From a checkpoint of a small transformer trained on Wikipedia: width 640, 68.5M parameters.
MLP neurons of a small language model. Each row is named by its layer, matrix (down: output weights) and neuron, and shows model dimensions 112-175. Each number is 128 + 24 x the weight over its row's rms, rounded and kept within 0 to 255. A neuron's up and down rows have the sign that makes its largest values positive.
A block is one neuron, or neurons of one layer that tend to fire together. Before each block is what it responds to, as a language model described it from the Wikipedia text at the highest values.

Table and list separators. Cell delimiters and spaces in wiki tables and semicolon lists of numbers, such as " |" after "Team" or "No.", ";" in "41; 42", and the space in "(aged 20)".
L4.down328 [159 155 179 103 102 140 142  87 147 189 146 134 114 150 177 127 132 122 112 175 149 129 146  98 112  96 113 106  63 130 128 157 137 127  82 123 113 139 133 133 125 132 139 121 113 135 127 139 143 142 131 139 136 134 135 110 115 151 147 154 148 126 145 120]
L4.down762 [108 123 162 165 128 123 124 162 124 147 106 132 169  92 138 143 141 135 134 129  86 150 136 124 155 122 129 128 124 112 109 102 142 136 117 135 158  85 120 116 134 106 101  84 101 119 132 106 157 114 135 171 147 162 105  89 130 142  96 144 157 144 105 129]
L4.down921 [139 121 116 130 106 138 170 122 155 104  92 132 146  81 107 132 109 118 118  82  71 150 158 141 156 129 133 145 142  93 101 173 128 143 119  88  96 107 116 132  88 126 144  93 166 140 167 147 141 141 150 135 100 132 144 198 183 149 123 154 110 146 144 117]
L4.down1029 [140 119 121  90 110 157 182 128 147 114 124 165 209 140  92 144 110 145 129 142 198 161 148 146 101 105 139 157 127 162 158 119 139 148 153 135 150 119  98 122 147 149 127 167 120 137  93 129 146 109  71 123 115 168 147 134 112 106 137 142 100  79 128 115]
L4.down1093 [132  69 158 133 156 177 138 141 100 104 137 169 105 116 125 179 144 110 151 109 147 159 144  94 123 147 104 100  74 123 107 107 159 160 108 177 113 118 140 139 127 115 153 120 129 135 136 126  88  73 102  92 108 127 144 108 118 149 126 184  99 144 108 107]
L4.down1388 [161 104 120 117 146 154 147 166 142 124 122  88 129 175 150 129 116 152 137 114 123 126 144 176 164  69 111 123  83 139 112 140 104  86 174 115 104  99 139 170 139  88 114 143  94 127 150 127 132  86 155 110 140 169 118 104 120 136  89  91 108 129 135 114]
L4.down1455 [124 103 119  95 127 124 110 160 142 125 185 178 173 102 102 148 123 178 136 133 138 139 174 125  95 143 160 102 153 136 157 162 139 122  90 126 148 148 122 152 125 102 103 121 140 132 124 122 121 141 120 154 185 157 128 117 131 113 108 133 142 182 137 129]
L4.down1643 [149 177 139  75 130  70 118  98 123 123 105  94 144 131  92 123 123 109 153 149 137 137 148 155 124  89  77 117 166 124 131 119 130 171 112 117 119 159  90 145 150 157 139 131 133 104 119 157 115 136 158 112 122 121 123 126 157 101 135 139 177 123  87 111]

Clause-opening subject nouns. Head nouns that open a new clause or sentence as its subject, often news or commentary words: rumors, reports, allegations, critics, officials, word.
L4.down598 [186 128 167 123 123 126 154 127 151 150  96 105 111 170 137 120 138 133  99 142 115 133 105 141 152 113 144  73  95 139 153 113 102 132  86  98 117 146 128 116 101 106 137 114 164  83 123 135 124 126 138 138 115 106 153 113 120 110 118 103 134 149 117 107]
L4.down685 [123 138 172  97 166 163 154 154 101 153  96 124 154 148 123 111 154 127 119 121 129 154 134 125 136 119 135 133 133 124 108 133  92 116 130  77 104 122  94 145 112  85 140  89 131 117 157 132 115 134 138 128  94 104 143 135 180  99 157 115  92 164 133 146]
L4.down840 [171 106 116 128 178 129 120 107 152 114 140 116 168 156  96 162 148 173 114 128 114  58 126 124 133 110 128 139 136 159 146 139  91 134  99 148 122 139 116 150 147  94 165 135 139  68  92 124 127 159 150 156 105 123 138 138 150  91 165 150 139 155 130 143]
L4.down963 [118 127 120 128 123 138 162 116 134 124  80 104 130  99  99 170 130 141 133 129 128 122  89 146 114 136 112 112  95 146 143 133 122 125 151 133 123 164 117 143 122 153 102 127 132 105 143 136 150 141 126 102 128 173 116 121 128 145 153  70 187 121 142 134]
L4.down1002 [131 143 124  87 103 105 156 147 118 149  58 106 126 143 126 120 141 129 128 108 114 115 118 110 132 144 121 121 140 142 120 101 116 110  99 102 125 132  96 146 112 128 155 129 109 100 144 163 180 129 162 160 116 178 106 109 148 104  83 164 120 130 140 159]
L4.down1095 [151 125 127  98 134 108 187 126 143 123  84  92 123 166 141  90 139 166 148 120 141 134 127  95 146 122 158 139 130 111 145 146 131 129 147  74 152  62 138 113 111  92  77 138 137 123 148 131 133 155 190 131 136 130 140 124 129 110 131 143 110 146 132 141]
L4.down1128 [125 131 164 103 151 179 128 130 137 154 110 122 137 102 142 138 130 111 104 155 146 133 111 122 125 121 174 138 135 127 106 136  89 107 149 135 159  89 124 174 141 132 102 100 106  95 139 133 100 109 132 147 129  93 128  91 135 102  98  52  94 107 134 157]
L4.down1451 [197 109 112 137 175 129 148  92 120  89  94 135 108 118 144 123 114 105 135  84 161 134 122 110 137 113 171 160 109  94 130 143 118 105 126 134 122 117 134 119 111  82 129 140 135 122 162 139 119 137 107 135 141  64 146  96 155  87 138 126 166  90 140  84]

Mid-word name fragments. Subword pieces inside long, mostly non-English personal and place names in Wikipedia tables and lists, like Krishnam-ur-thy, Gov-ard-hanram, Novos-ib-irsk, plus occasional mid-word pieces in prose.
L4.down71 [154 123  99 170  91 139 146  92 121  84 158 137  82 163 113 157 130 119 156 138 135 162 107 150 154 110 138 106 138 112  97 177  97  95 133 100  96 121 142  99 149  93 155 140 161 118 101 136 147 150 150 108 123 149 133  96 103 114 154 127 135 106 124 114]
L4.down636 [ 97 168  77  88 123 131 112  67  99 118 142  92 104 120 103 136 113 134 157 127 181 141 105 126 128 120 151 152 143 138 147 137 156 100 133 139 125 118  84  81 130 106 155  96 159 109 152 105 162 128 120 130 110 139 160 132 147 140 103 107 178 159 126 117]
L4.down706 [130  99 117 104  92 107 144 144 148  99 135 103 112 142  96 129  97 152 157 156 142 114 173  85 103 126 142 102 111 148 113 145 119 131 115 115 140 177 106 169 113 168 128 123 101 171 121 184 115 116 106 113 143 156 137 124 120 111 105 117 111 140 155 107]
L4.down842 [109  90 112 145 126  75 107 182 137 114 144 107 109 124 113 105 174 163 128  98 143 132 141 160 137 162 118 165 121  94 107 155 127 114 140 125 181 157 155 108  70 143 108 126  67 140 165 162 111 141  82 150 134 125 140 163 166 134 147 129  94 153 129 150]
L4.down864 [154 110 141 137 127 128 138 129 127 115 108 109 183 164 189 124 172 124 119 111 148 161  93 107 112 165 145 144 119 111 133 166  89 105 126 116 140 119 116 129 122 121 125 110 121 158 122 115 123 136 127 146 172 164 137 106 142  89 138 110 144 136 160 119]
L4.down1125 [129 119 152  82 117 149 121 129 139 143 117 143 104 180 102  97 151 139 170 150 155  98  70 131  98 118 151  96 116  64  39 139 123 117 135 153 182 115  86 145 146 166 173 133 119 106 129  79 137 103 118 124 108 150  89 150 140 133 125 160 132 127 128 160]
L4.down1181 [116 121 141 102  90 102 123 126  86 180 112 137 117 116 108 119 112  94 123 120 134 114 151 141 154 135 123 147 100 117 119 128 107 136 132 146 140 122 140 140 150 146 102  95 105 181 181 127 132 143 154 148 163 163 144 153 159 135 110 135 144 167  98 143]
L4.down1256 [161 115  86 171 124 102  82 115 105 146 100 110 115  98  94  94 100 129  99 113 113 145 125 122 119 132 102  86 133 125 127 132 166 107 120 142 132 118 104 132 141  95 104 124 130 130 112  85 149 159 116 120 100 173  98 129 109 123 131 187 111 120 125 119]

Late table-cell separators. Pipe separators near the end of a table row, often right before a final Total, Year or Other column, plus semicolons in number lists.
L3.down670 [149 150 133 148  95  96  95 128 128  94 121 137 147 138 102 123  97 154  84 145 132 115  95 150 132 115  90  79 133 137  94  99 108 163 118 107 133 116  97 147 164 185  96 117 127 111 104 129 164 146 150 156  96 133 159  94 158 136 136 126  78 111 113 152]
L3.down793 [140 104 120 147 139 119 152 144 127 124 128 141 136 122 120 128 149 125 123 108 151 147 128 145 119 128  97  71 119 126 117 146 129 100 151 161 132 135 102 130 147 152 114 111 120 187 175 158 116 140 114 115 157 116 145  80 123 110 138 124 140 163 125 169]
L3.down1045 [129 109 163 171 108 101 178 124 125 143 149  94  95 164 134 144 131 106 112 125 142 132 135 156 116 129 138 123 146 156 148 189 122 117 149 139 117 146 138 146 112 164 118 161 127 134 126  99 162 122 145 142 121 159 137  87  94 129 116 123 135 135 122 127]
L3.down1282 [198 114 124 101 121 167  95 144 104 136 121 143 113 103 106 124 123  82 117 158 165 104 144 147 178 130  99  79 151  72 139 143 144 145 147 136 174 140 143 150 132 119 138 113 131 146 168 106 115 107 126  67 138 139 126  93 143 134 144 131 122 173 159 105]

Opening quotation marks. Opening quote marks or brackets that begin a quoted title, name, or passage, often after a paragraph break or open parenthesis, e.g. "That Woman", “Trajan's, [lì.
L3.down98 [102 127 169 121 108  61 112 124 179 118 127 152 128 136 167  91 147  94 105 114 140 131 137 152 104 143 163 118 143  88 178 141 128 160 141 155 131 176 117 177 148 124 104 129 132 164 116 148 166 141 149 122 129 116 157  95 137 148 159 118  99 135 158 154]
L3.down333 [126 160 121 114 113 109 118 124 133 133 152  98  62 162 161 114 110  82 133 180 165 126 100  97 161 120  99 151 130 182  96 114 107 122 137 149 118 111  92 178 151  81 135 141 150 119  95 152 140 122 150 116 115  96 142 155 146  71 145 131 110 128 126 161]
L3.down1361 [113 151 152 162 146 119 172 164  71 111 135 153  98 159 111  67 114 100 136 124 174 144 161 122 107 103 134 123 149 156 140 107 130 163  96 117 149 168 122 154 142 148 119 118 135 104 130  95 132 153 109 114 128 133 148 106  93 133 155 124 122  60 166 125]
L3.down1442 [154 120 146 151 140 140 134 103  94 106  99  97 136 106 166 152 166 125 139 151 132 164  99 136 131 140 127 100 127 173 181 134 129 140 139 129 135 139 133 137 147 101 137 155 107 153 126 113 205 123 162 142 145 104  84 123 148 114 145 136 153 157 139 146]

Main predicate verbs. Main verbs in narrative and descriptive prose, right after a subject, "to", or "and", often the inflection ending of a split word: wigg-les, threat-ens, holds, performed.
L5.down1143 [146 135  74 135 135 141 153 105 184  60  96  75 152  94 172 125 133 172 133 105 145 108 106  92 130 139  75  91 190 137 125 122 114 110 114 123 118 140 121 142 138  91 117 157 140 120 109 125 154 120 141 105  97 165 152 117 143 151 108 151 109  93 134 102]
L5.down1267 [105 123  85 170 121 117  98 159 112 122 114 151 124 140 106 133 124 107  99 123 140 103 123 135 165 104 171  88 104 161  90 127 163 129 128 141 146 135 112 110 202 114 136 132 141 141 117 117 102 115 145 142 139 157 101 133 136  90 180 112 162 153 122 160]

Non-English name fragments. Middle or final subword pieces inside non-English proper names, mostly South Asian personal names, such as Jagde-ep, Vard-han, Rabindran-ath, Chandrak-ant.
L3.down419 [134 148 104 155  99  84  84 164  85 153  89 124  94 156 138 130 131 120 126  89 124 111 170 130 155 130 116 110 117 149 147 124 102 103 122 155 123 103 117 132  95 127 136 115 121 135 174 157 149 120 112 128 130 116 140 119 144 135 160 140 103 176 140 170]
L3.down644 [171 150 106 187 136 126 150 155 155 122 127 137 124 103 135 112 173 159 125 109 134 105 120  92 168 128 168 172 124 119  95 129 118  96 148 118 135 157 138 160 134 129 118 135 140 138 129 135 126 168 157 159 119 116  98 139 127 135 110 112 129  99 139 117]
L3.down949 [138 100 149 152 112 143 151 135 145 143  72 120 150 140 109 156 181 103 153 136 134 141 100 120 135 140  89 111 124 125  96 115 100 156 138 161 118 110 116 163 100 119 149 121 124 176 131  82 114 124 110  69  95 108 122 130  97 122 154 137 141  89 102 113]
L3.down1109 [139 158 104 127 117 165 114 125 110 127  86 114 112 102 137 153 128 118 132 110 126 147 139 169 102 154 140 134 188 137 130 154 163 130 141 144 118 114  94 128 100 161 105 165 124 143 112 139 113 102 139 138 131 136 115 109  88 167 121 151 138 109 111 150]

Main verb after subject. Main verbs (or their final word-piece) right after a person or ship subject in biographies, e.g. made his debut, took over, stepped down.
L4.down54 [129 155  82 153 129 122 174 178 131 131 122 130  92 130 122 139 123  96 141 143 127 118 115 141 123  97 127 121 102 109  67 151 122 148 116 151 147 149 114 124 141 120 112 134  84 172 136  84  90 129 138 101 147 147 113  47 116 123 154 101 144 160 144 131]
L4.down228 [162 106 133 136 109 135 130 102 122 141 123 133 162 137  95 146 120 155 116 132 159 117 124 166 136  64 113 105 146  39 115  89 141 107 113 121  89  89 136 106 128 162 121 129 119 160  99 132  76 104 136 144 119 140  77  90 154 102 139 138 116 113  94 149]
L4.down260 [ 67 182 100 112 143 159 157 140 108 106 151 101 121 116 134 118 143 160 112  98 129 125 134  75 158  83 119 152 162 124 158 119 119 101 117 115  97 138 115 184  84  99 115 119 175  99 138 130 143 129 108 125 154 155  84 125  90 157 181 140 107 120 103 115]
L4.down324 [149 146 107 137 116 159 129 142 106 138 141 121 110 126 137 120 112 177  91 145 152 136 126 142 141  73 139 140 118 159  89 170 122 133 121 113 128 121 136 119 144 161 121 127  86 138 143  75  95 181 131 152 147 155 109  98 152  50 158 156 110 168 155 177]
L4.down833 [169 103 129 127 133 123 140 176 154 142 154 132 126 128 101 159 128 137 123 127 148 152 160 144 140 146 129 138 108 123 154  93 125 145 108  88 101 129 164 116 102 110 128 109 140 131 141 158  88 152 109 158 188 140 141 108 138 143 111 100 135  82 139 129]
L4.down883 [113 114 142 119 131 129 117  86 169 144 135 143 129 120 104 141 129 118 140 162 112 135 101 157 149  98 170  62  64 123 107 127 134 139 148 145 100 106 103 137 135  93 115 127 119 105  88 149 103 162 116 119 165 143 150 170 131 130 151 113  98 137 122 138]
L4.down1009 [ 65 131  77 119 149 151 132 148 135 174 145 140 107 134 130 122 124 105 115 126 115 126 103 150 142 122 125 127 161 130  92 124 106 143 125 179 123  96 111 132 123 137 124 149 165  98 139 127 118 174 151 141 137 115 108 108 109  80  95 102 123 141 139 164]
L4.down1545 [122 114  98 160  63 149 103 175 145 159 116 163 139 163  95 168 137 117 132 142 110 132 171 168 118  86 125 113 118 103 114 161 105 151 120  96 124 130 119 150 143 167 114 120 134 124 160 111 103 117 169 106 166 128  96 101 191 119 168 161 193 134 136 162]

Line and paragraph ends. Boundary tokens closing a line, such as a final period before a blank line, a table row's leading pipe, or a list-ending parenthesis.
L4.down30 [ 77 146 118 144 130 114  84 119 115 123 131 128 141 144  98 145  98 105 144 161 125 127 122 115  86 149 125 118 120 171 133 169 147 125 141 112 137 150 134  97 138 151 147 143 117 109 121 120 136  93 140 172 113  89 120 128 184 138 139 126 175  66 136 162]
L4.down104 [120 170  97 149  87 114 141 123 141 175 131 121 160 150 148  92 143 129 122 119 129 136 131 104 125 101 153  60 129 106 108 136 136  84 107 116 121 156 128 163 131 129 120 123 134 156 140  70  83 115 135 118 148 160 117 126 122 118 117 166 112 135 115 151]
L4.down242 [110 116 131 128 163 155 153 143 125 107 136 136 115 125 120 151 118 140 135 100 155 134 142  99 131 152 122 104 159 102 167 110 144 130 114 146 144  84 190 114 111 168 109 131 153 111 109 132 136 114 106 123 122 125 116 144 146 115 137 141 168 164 106 136]
L4.down274 [111 107 140 169 102 131 143  99 132  63 105 164 128 158 145 118  94 148  87 105 121 117 124 155 107 111 191 103  86 141 155  96 110 149 162 133 169 166 132 116 111 136 113 124 125 120 135  92 133 106 105 137 150 107  90 145 116 147 124 136 154 121 128 134]
L4.down818 [134 156 167 120 144 103 122 141 125 106 125 127 127 114 122 113 132 137  94 119 118 142 148 128 107 128 152  86 119 105  94 110 162 133 141  98  75 156 126  94 142 145 122 132 115 121 130 101 136 118 128 155 126 122 141 150 128 125 174 106 111 133 137 139]
L4.down859 [106 134  94 140 117 121 118 130 137  97 131 116 165 146 113 118  91 131 128 121 131 139 140 129 134 126 173 145 129 143 127 135 134 141 118 144  97 157 119 133 128 175  94  95  99 113 101 101 128 143 135 130 127 127 122 103 130 122 126 106 148 128 150 127]
L4.down1337 [ 90 115 162 109  98 118 122 145 144  79 149 110 144  76 118 114 104 141 121 129 156 101 141 134 118 183 146  87 102 101 141 113 169 134 126 130 141 128 152 137 133 165 114 106 134 155 107 128 140 127 137 126 140 163 106 184 137 127 137 163 154 109 113  98]
L4.down1452 [108  98 119 174  94 144 135 121 115 141 125 126 111 111 115 122 107 137 163 105  86 159 136 157  94 129 113  81  98 116 138 125 110 127 156 133 121 101 127  77 146 102 103 127 145 118 131 106 125 136 124 140 133 116 130 106 152 138 126 121 127 142 100 123]

Plural head nouns. Plural or collective head nouns closing a noun phrase, often after a quantifier or modifier, e.g. recent research, multiple reports, analyses.
L3.down671 [167 120 136 100 170  96 134 150 143 148 148 165 119 159 123 137 132 105 143 114 112 146 123 112 154 157  90 122 102 162 136 134 136  70 120 121 146  77 113 179 121 134 104  99 132 157 132 124 147 118  95 120 124 125 144 104 113 149 147 162 106 123 118 104]
L3.down881 [108 125 128 109 154 147 118 125 157 109 134 103 114 138 147 141 118 113 113 120 138 147 130 119 189 146 113  96 101 191 140 139  80 182 145 103 126 144 101 107 110 128 137 148 103 109 134 115  79 120 145 115 120 173 127 130 111 110 145 126  98 123 130 133]
L3.down1068 [166 153 147 143 138 106 108 153 134 162  98 144 131 149 148 128  53 166  98 129 122 125 146 163  93 147 145  82 107 103 129 121 100 159  72 173 178 144 107 138 105 142 127 126 141  96 133 124 157 130  75 184  99  93 134 122  76 146 135 117 138 130 115 167]
L3.down1376 [131 139 127 111  92 173 115 109  94 158 121  93  92 117 119 140 154 143 124 105 150  90 149  87 149 127 123 124 130 131 140  88 127  59 127  61 124 125 111 117 118  82  96 125 113 133  85 166 128 144 136 121 157 144 117  80  95 131 124 118 138 127 136 121]

Paragraph-ending punctuation. Full stops and closing brackets or quotes fused with the blank line that ends a Wikipedia paragraph, e.g. after "from 1894 to 1898" or "(2010)"; also row-starting pipes in tables and list-line ends.
L3.down177 [ 97 121 139 140 138 152 114 125 169  85 105 129 185 135 115 126  93  92  98 107 133 116 147 115 121 188 135 112 111 124 154 162 133  88 123  99 165 130 153 112 136 159  87 102 106 128 143  96 105 121  87 130 138  90 110 175 122 127 161 104 127 113 189 150]
L3.down650 [169 116 128 173 110  95 131 140 124 146 101 147 190 108 118 122  75  99 126  99 125 184  85 158 111 130 124  83  91 115  89 161 149 147 139 146 108 150 142 104 130 150 119 129 115  64 104 102 131  96 149 132 134 155 162 163 134 119 122 125 129 103 111 114]
L3.down708 [146 118  85 161 127 140 100 138 140 122 128 136 118 136 115 145 127 125 101 138 108 129 125 150 156  87 161 120 109 132 146  83 138 121 150 127  91 124 171 107 136 111 136 108  82 101 103 122 128  98 126 125 132 108 104  87 141 130 101 162 123 152 139 133]
L3.down913 [170 151  85 139 125 123 124 134 162 151 156 130  94 144  98 134 155 107 112 119 114 146 135 116 137 107 137 127 152 100 118  86  81 129 112 145 116 103 141 107 108 146 151 146  92 105 144 160 103 103 153 138 144 130 108 147  89 135 118  98 134 118 121 151]

Mid-word name fragments. Second or middle subword pieces of personal names, mostly South Asian, in tables and text (Sh-uk-la, Dh-ank-har, Sat-ram), plus weaker scattered tokens right after a noun.
L5.down349 [ 83 107 153  68 141 145 133 114 134 129 123  61 135 108 139 106 125 145 116 134 117  97 144 150 139  82 109 111 120 116  92 150 120 143 138  74 150 149 143 111 145 132 140  98 133 132 159  98 115 118 108 131 131  95 138 136 192 135 101 115 102 156 152 123]
L5.down1476 [143 138 142 184 108  89  92 181  86 166 158  88 127 126 138 116 136 127 157  95  83 136 143 128 180 136 145 156 123 137 120 120 147 124 127 135 145 152 110 126 104 147 103 133 126 163 101 120 149 127 131 109  92 173 113  99 168 125 160 150 127 159 109 126]

Word-opening fragments and quote marks. Opening quote marks, hyphens, spaces and first pieces of split words right after a preposition or article, e.g. indicating "generally, un|attested, co|-write.
L5.down286 [108 188 173 134 119 150 132 168 174 142 157 121 129 134 113  99 121 123 106 126  91 103 154 106 131 105  93 108 101 151 121 105 135  85 139 140 133 139  97 140 120 147 128 118 196 138 127  98 124 140  94  97 152 165 127 133 204 155 128  93 165 136  65 125]
L5.down525 [118 183 133 105  78 120 141 128 135  98 152 150 148 148 123 125 116 170 133 103 145 114 152 163 115 133 138 113  96 145 115 172 166  95 145 174 151 122  80 152 135 147 166 182 136 156 140 141 146 142 162 102 124 142 119 132 130 130 108 129 116  99  89 129]

Transitive action verbs. Verb tokens or their -ing/-ed endings that expect a following object or particle, often physical handling: tossed, knocking, milking, hold, handing out.
L3.down292 [131 120 148  80 145 126 121 126 126 130 119 127 150 124 146 135 155 137 148 136 100 156 131 141 170  71 170  94 105 131 157 110 129 128 145 111 121  98  99 127 156  89 132 138 152 124 114 156 101 115 116 109 141 128 150 111 126 140 137 179 165 156 173 152]
L3.down1440 [142 160  95 165 130 131 126 172 133 131 101 125 132 117 157 122 118 133 164 122 121 111 110 110 132 110 108 102 111 144 109  51 144  78 132  83 121 131 129 127 137 122 128 101 126 113 136 121 121 125 139  95 134 154 101 139 124 144 140 153 129 118 184 163]
L3.down1605 [105 101 151 124 158 138 126 138 118 144  77 107 131 119 146 122 138  95  72 144  66  88 145 145 165 120 143 124 161 119 132 125 146 138 124 115  99 140 123 126 158 129 154 128  96 162 109 127 137 158 163 148 105 156 171 142 101 122 128 162 144 141 169 122]
L3.down1620 [143  89 102 131 145 167 143  86 173 121 122 111 138 112 124 119 128 151  94  80 175 133 147 131 127 122 150 100 102  90 139 113 146 115 105 117 136 101 133  84 157 153 143 100 102 140 107 127 146 104  98 160 148 110 120 160 158 108 176 147 167 132 159 114]

Opening quote marks. Opening quotation marks (also dollar signs) that begin a quoted phrase, title or value, e.g. described as: ", calling it a ", "Cfa", $32,813.
L4.down161 [149 101 162 160  76 116 128 155 149 108  84 147 122 156 132 134  99 156 113 111 156 137 108 141  96  87  94 147 142 132 146 139 141 134 140 147 172 113 153 139 132 128 151 148 119 103 124 105 156 133 106 137 153 147 150 118 126 178 141  97 123 136 108 133]
L4.down642 [127 113 146  90 111 121 140 153 113 137 113 124  86 123 101 126 129 101 125  97 145 112 158 129 138 109  88 110 145 132 185  99 116 105 130 118 112 119 113  88 137 147 107 107 139 137 120 135 108 128 108  83  94 159 105 126 166 134 144 110 128 142 141 121]
L4.down730 [116 122 132 143  98  97 152 120 143 112 147 150 113 155 135 137 140 148 130 102 122 142 132 118 132 120 128 133 120 131  94 149 160 137 149 133 144  86 144 110 107 126 142 151 172 148 124 137 123 119  74 162 169 157 152 162  90 150 166 107 112 154 121 125]
L4.down1243 [163 134 124 118 131  90 130 118 126 136 109 155 141  83 113 148 120 114  82 131 106 107 126 140 126 180 141 123 138 105 172 104 149 111 145 109 126 142 140  97  87 136 128 122 109 130 120 104 112  95 123 112 165 119 133 177 155 121 182 135 123 112 108 114]
L4.down1341 [106 126 121 144 154  80 164 130 151  97 124 141 117 169  97 125 119 117 116 117 151 129  84 154 141 115 113 129 138 163  99 127 104 104  92 163 148 135 135 154 137  82 115 112 159 166 122  99 132 140 119 153 124  88 126  97 131 126 118 123 153 139 123 123]
L4.down1365 [145 145 142 149 116 115  87 146 110 126 116 102  39 151 147  82  72 122 142 142 124 138 145  97 141 135 150  93 116 151 118 117 160 151 116 112 100 124 104 110 170 129 117 147 153 144 109 138 158 110  90 132 156 106 150 118 121 153 149 150 176 143 127 143]
L4.down1517 [163 101  84 133 120 148 129 144 189 109 119 107 132 121 136 129 100 154 146 148  73 122 127 147 169 109 148 164 142 107 127 158 147 105  95  97 109 157 125  95 146  76 135  99 112 125 130 120 151 128 163 129 123 125 141 121 100 121 111 132 118 137 128 123]
L4.down1680 [112  89 103 106 139 145 158 165 140 125  99 151 134 110 138 151 153  76 120 112 122 100 118 145 141 116 120 153 126 130 101 133 120 116 151 106 145 166 107 144 146 123 154 204 149 110 143 140 114 116 110 118 147 128 140 127 122 111 123 132  89  74 139 181]

Predicate head after auxiliaries. The verb or preposition heading a predicate right after an auxiliary, to, or not, e.g. not getting, were having, is on; table cells too.
L4.down67 [161 129 123 165 148 140 108 147 149 126 122 119 122 117 143 131 111 106 105 118 120 135 115 109 113 125 138 132 134 150 122 123 141 100  79 128 140 160 136 148 143 105  92 143 134 131 106 152 127 140 123 128 151 104 147 109 155 101 150 197 153 114 120 136]
L4.down339 [124  94 118 122 139 115 115 107 145 115  72 165 119 129 147 135 139 128  89 144 126 116 137 131 141  89 199 178 103  95 110 116  51  85 141 110  81 160 150 145 149  94 103  90 146 173 138 177 133 115 139 161 160  99 116 135 169 121 140 147 102 160 130 130]
L4.down868 [147  89 119 120  90 146 124 132 131 101 157 121 145 123 120 108 146 124 159 125 150 113  99  99 161  67 125 149  90  94 129 115 136 136 149 121 141 138 144  70  95 129 125 128 171  97 102 118 140 136 151 112 134  80 148  92 120 150 154 117 114 132 108 128]
L4.down916 [106  83 112 136 207 129 123  87 149 134 151 142 120 107 117 108 156 138 111  93  73 175 176  95 127 122 160 116  93  91 128 161 123 108 131 133 137 111 132 158 147 120 123 133 138 114 131 124 127 118  94 106 140  90  71 136 134  68 109  91 113 192 144 148]
L4.down918 [109 108  96 118 100 150 144 105 132 153 101 122 174 132 122 136 123  95 109 113 139 150 137  87 108 142 157 128 120 118 117 117 107 131 163 144 150  99 119 161 172 158 125 112 132 131 120 141 141 123 143 102 182 142 124 185 171 133 163 134 104 128 136 121]
L4.down1041 [ 85 144  98 144 152 161 127 153 117 181 148 146 120 131 117  85 148 118  86 154 122  82 139 139 125  97 188 142  88 143 122 140 146 149 103 125 127 112 120 100 144 122 113 114  85 168 101  95  72 111 151 126 125 122 109 135 162  92 188 150 125 138 125 153]
L4.down1097 [132 158 140 117 118 120 120 146 102 139 118 125 153 137 166 104 134 141  98 144 109 125  91 106 123 162 151 155 122 107 126 111 104 130 123  81  63 108 132  88 104 113 146 137 166 123 150 135 139 105 109  92 104 127 123 140 128 158 142 147 132 161 163 163]
L4.down1144 [134 137 145 118 124 144 119 157 142 126 102 113 122  89  60 130 137 120 127 136 162 165 120 109 131 138 133 138  72 176  97 120 116 119 165 135 136 131 114 133 117 126 151 125 166 145 133 130  90 136 145 120 173 155 182 142 121 120 140 146 166 133 105 110]

Table column separators. Pipe or semicolon separators between column headers or cells in wiki tables, mostly in header rows, e.g. "| W | L |", "Apps | Goals", "Party: Candidate; Votes".
L5.down777 [161 135 173 123 137 142 130 133 152 161 136 149 135 145  89 128 123 168 129 160 148 139 119 104 133 128 112 141 166  83 125 138 135 123 153 129 144  94 133 156 124 148 119  95 129 134 159 130 102 135 154 133  82 146 111 129 147 119 120 121 112 170  76 130]
L5.down1326 [142 113 152 108 127  96 124 101 128 167 128 162 146 145 111 133  86 111 132 134 125 127 189 141 108 129 118 146 106 115 102 136 144 120 147 150 168  87 122 131 137 117  92 120 127 156 126  93 122 150 157 119 124 135 126 140 104 152  73 165 147 175 135  91]

Role or activity link. Prepositions and verbs that tie a person or group to a role, organization or activity in biographies, e.g. "founder and director of", "involved in", "he founded", "co-wrote".
L3.down770 [142 169 153 131 148 201 109 144 123 142 152 104 117 156 130 183 155 115 109 124 139 133 127 147 133 132  97  97 102 109 162 115 145 150 119 142 119 119 103 134 139 150 101 104 113 128 124 131 106 136 154 119 120 146 114 113 169 107 114 122 157 122 139 175]
L3.down892 [110 141 129 132 118 167 114 136 187 180 105 106  98 148 136 112 125  98 132 153 141 148 131 149 155 128 123 136 107 125  99 121 122 146 110 120 123 104 155 147 104 148 105 110 147 142 110 142 120 190 145 130  93 143 112 130 143  87 139 148 116 180 111 152]
L3.down1350 [118 127 105 148 157 199 110 145 150 141 105 123 101 136 161 136 153 150 106 119 144 115  96 104 128  92 130 123 110 120 119 102 133 104 168 123 123 116 147 141 121 100  77 114 106  93 139 136 127 138 141 118 156 129 175  87  98 128 150 136 107 124 136 103]
L3.down1362 [115 178 111 146 131 173 169 150 168 124 169 101 122 112 112 139 156 100 136 117 152 136 118 129 112 122 171  88 126 128 101 158 124 126 144 161 138  98 149 131 132 120 101 153 116 122 160 116  97 130 122 132 142 138 113 100 143 107 123 166 111 122 181 127]

Plural noun endings. Plural nouns or their final plural suffix pieces, usually a sentence or clause subject before were, are or a comma, such as concerns, cuts, urns.
L5.down658 [155 136 117 129 125 101 141 140 123 155 139 132 126 141 109 131 102 129 113 136 123 123  70 118 111 181 140 165 158 104 107 118 138 128 148 170 173 141 118 142 150  74 125  77 147 162 127 142 152 108 139 119 131  93 118 162 158 118 108 164 128 136 105 147]
L5.down1617 [154 154 111  96 141 148 127 147 108 132  94 137 140 143 151 165 138 171 127 143 131 127 140 124 112 166 112  82 102 117 126 121  90 106 114 111  91 122 137 151 110 127 145 116 126 126 109 165 120 128 159  52  96 144 121  89 115 139 114 143 117 105 129 111]

Record and paragraph boundaries. Fires on tokens that close a unit of text: sentence-final periods before a paragraph break, pipes opening a new table row, line breaks between list items.
L5.down99 [136 171 124 184 142 125 134 117 115  88 134 142 125 114 122 128 142 118 146  90 145 138 128 144 103 138 173  97 150  93 143 138 114 115 125 136 122 175 132 104 184 131 140 119 116 155 105 104 112 138 124 125 120 117 102 137 141 106 134 126 124 140 140 128]
L5.down742 [110 133 100 131 136 129 119 107 157  92 117 143 168 142 126 140  72 136 126 108 118 139 158 114 124 146 144  96 118 133 108 137 138 125 143 113 114 130 135 116 127 190  88  87 107 122 123  80 136 152 139 125 128 127 120 141 133 137 136 109 138 130 161 138]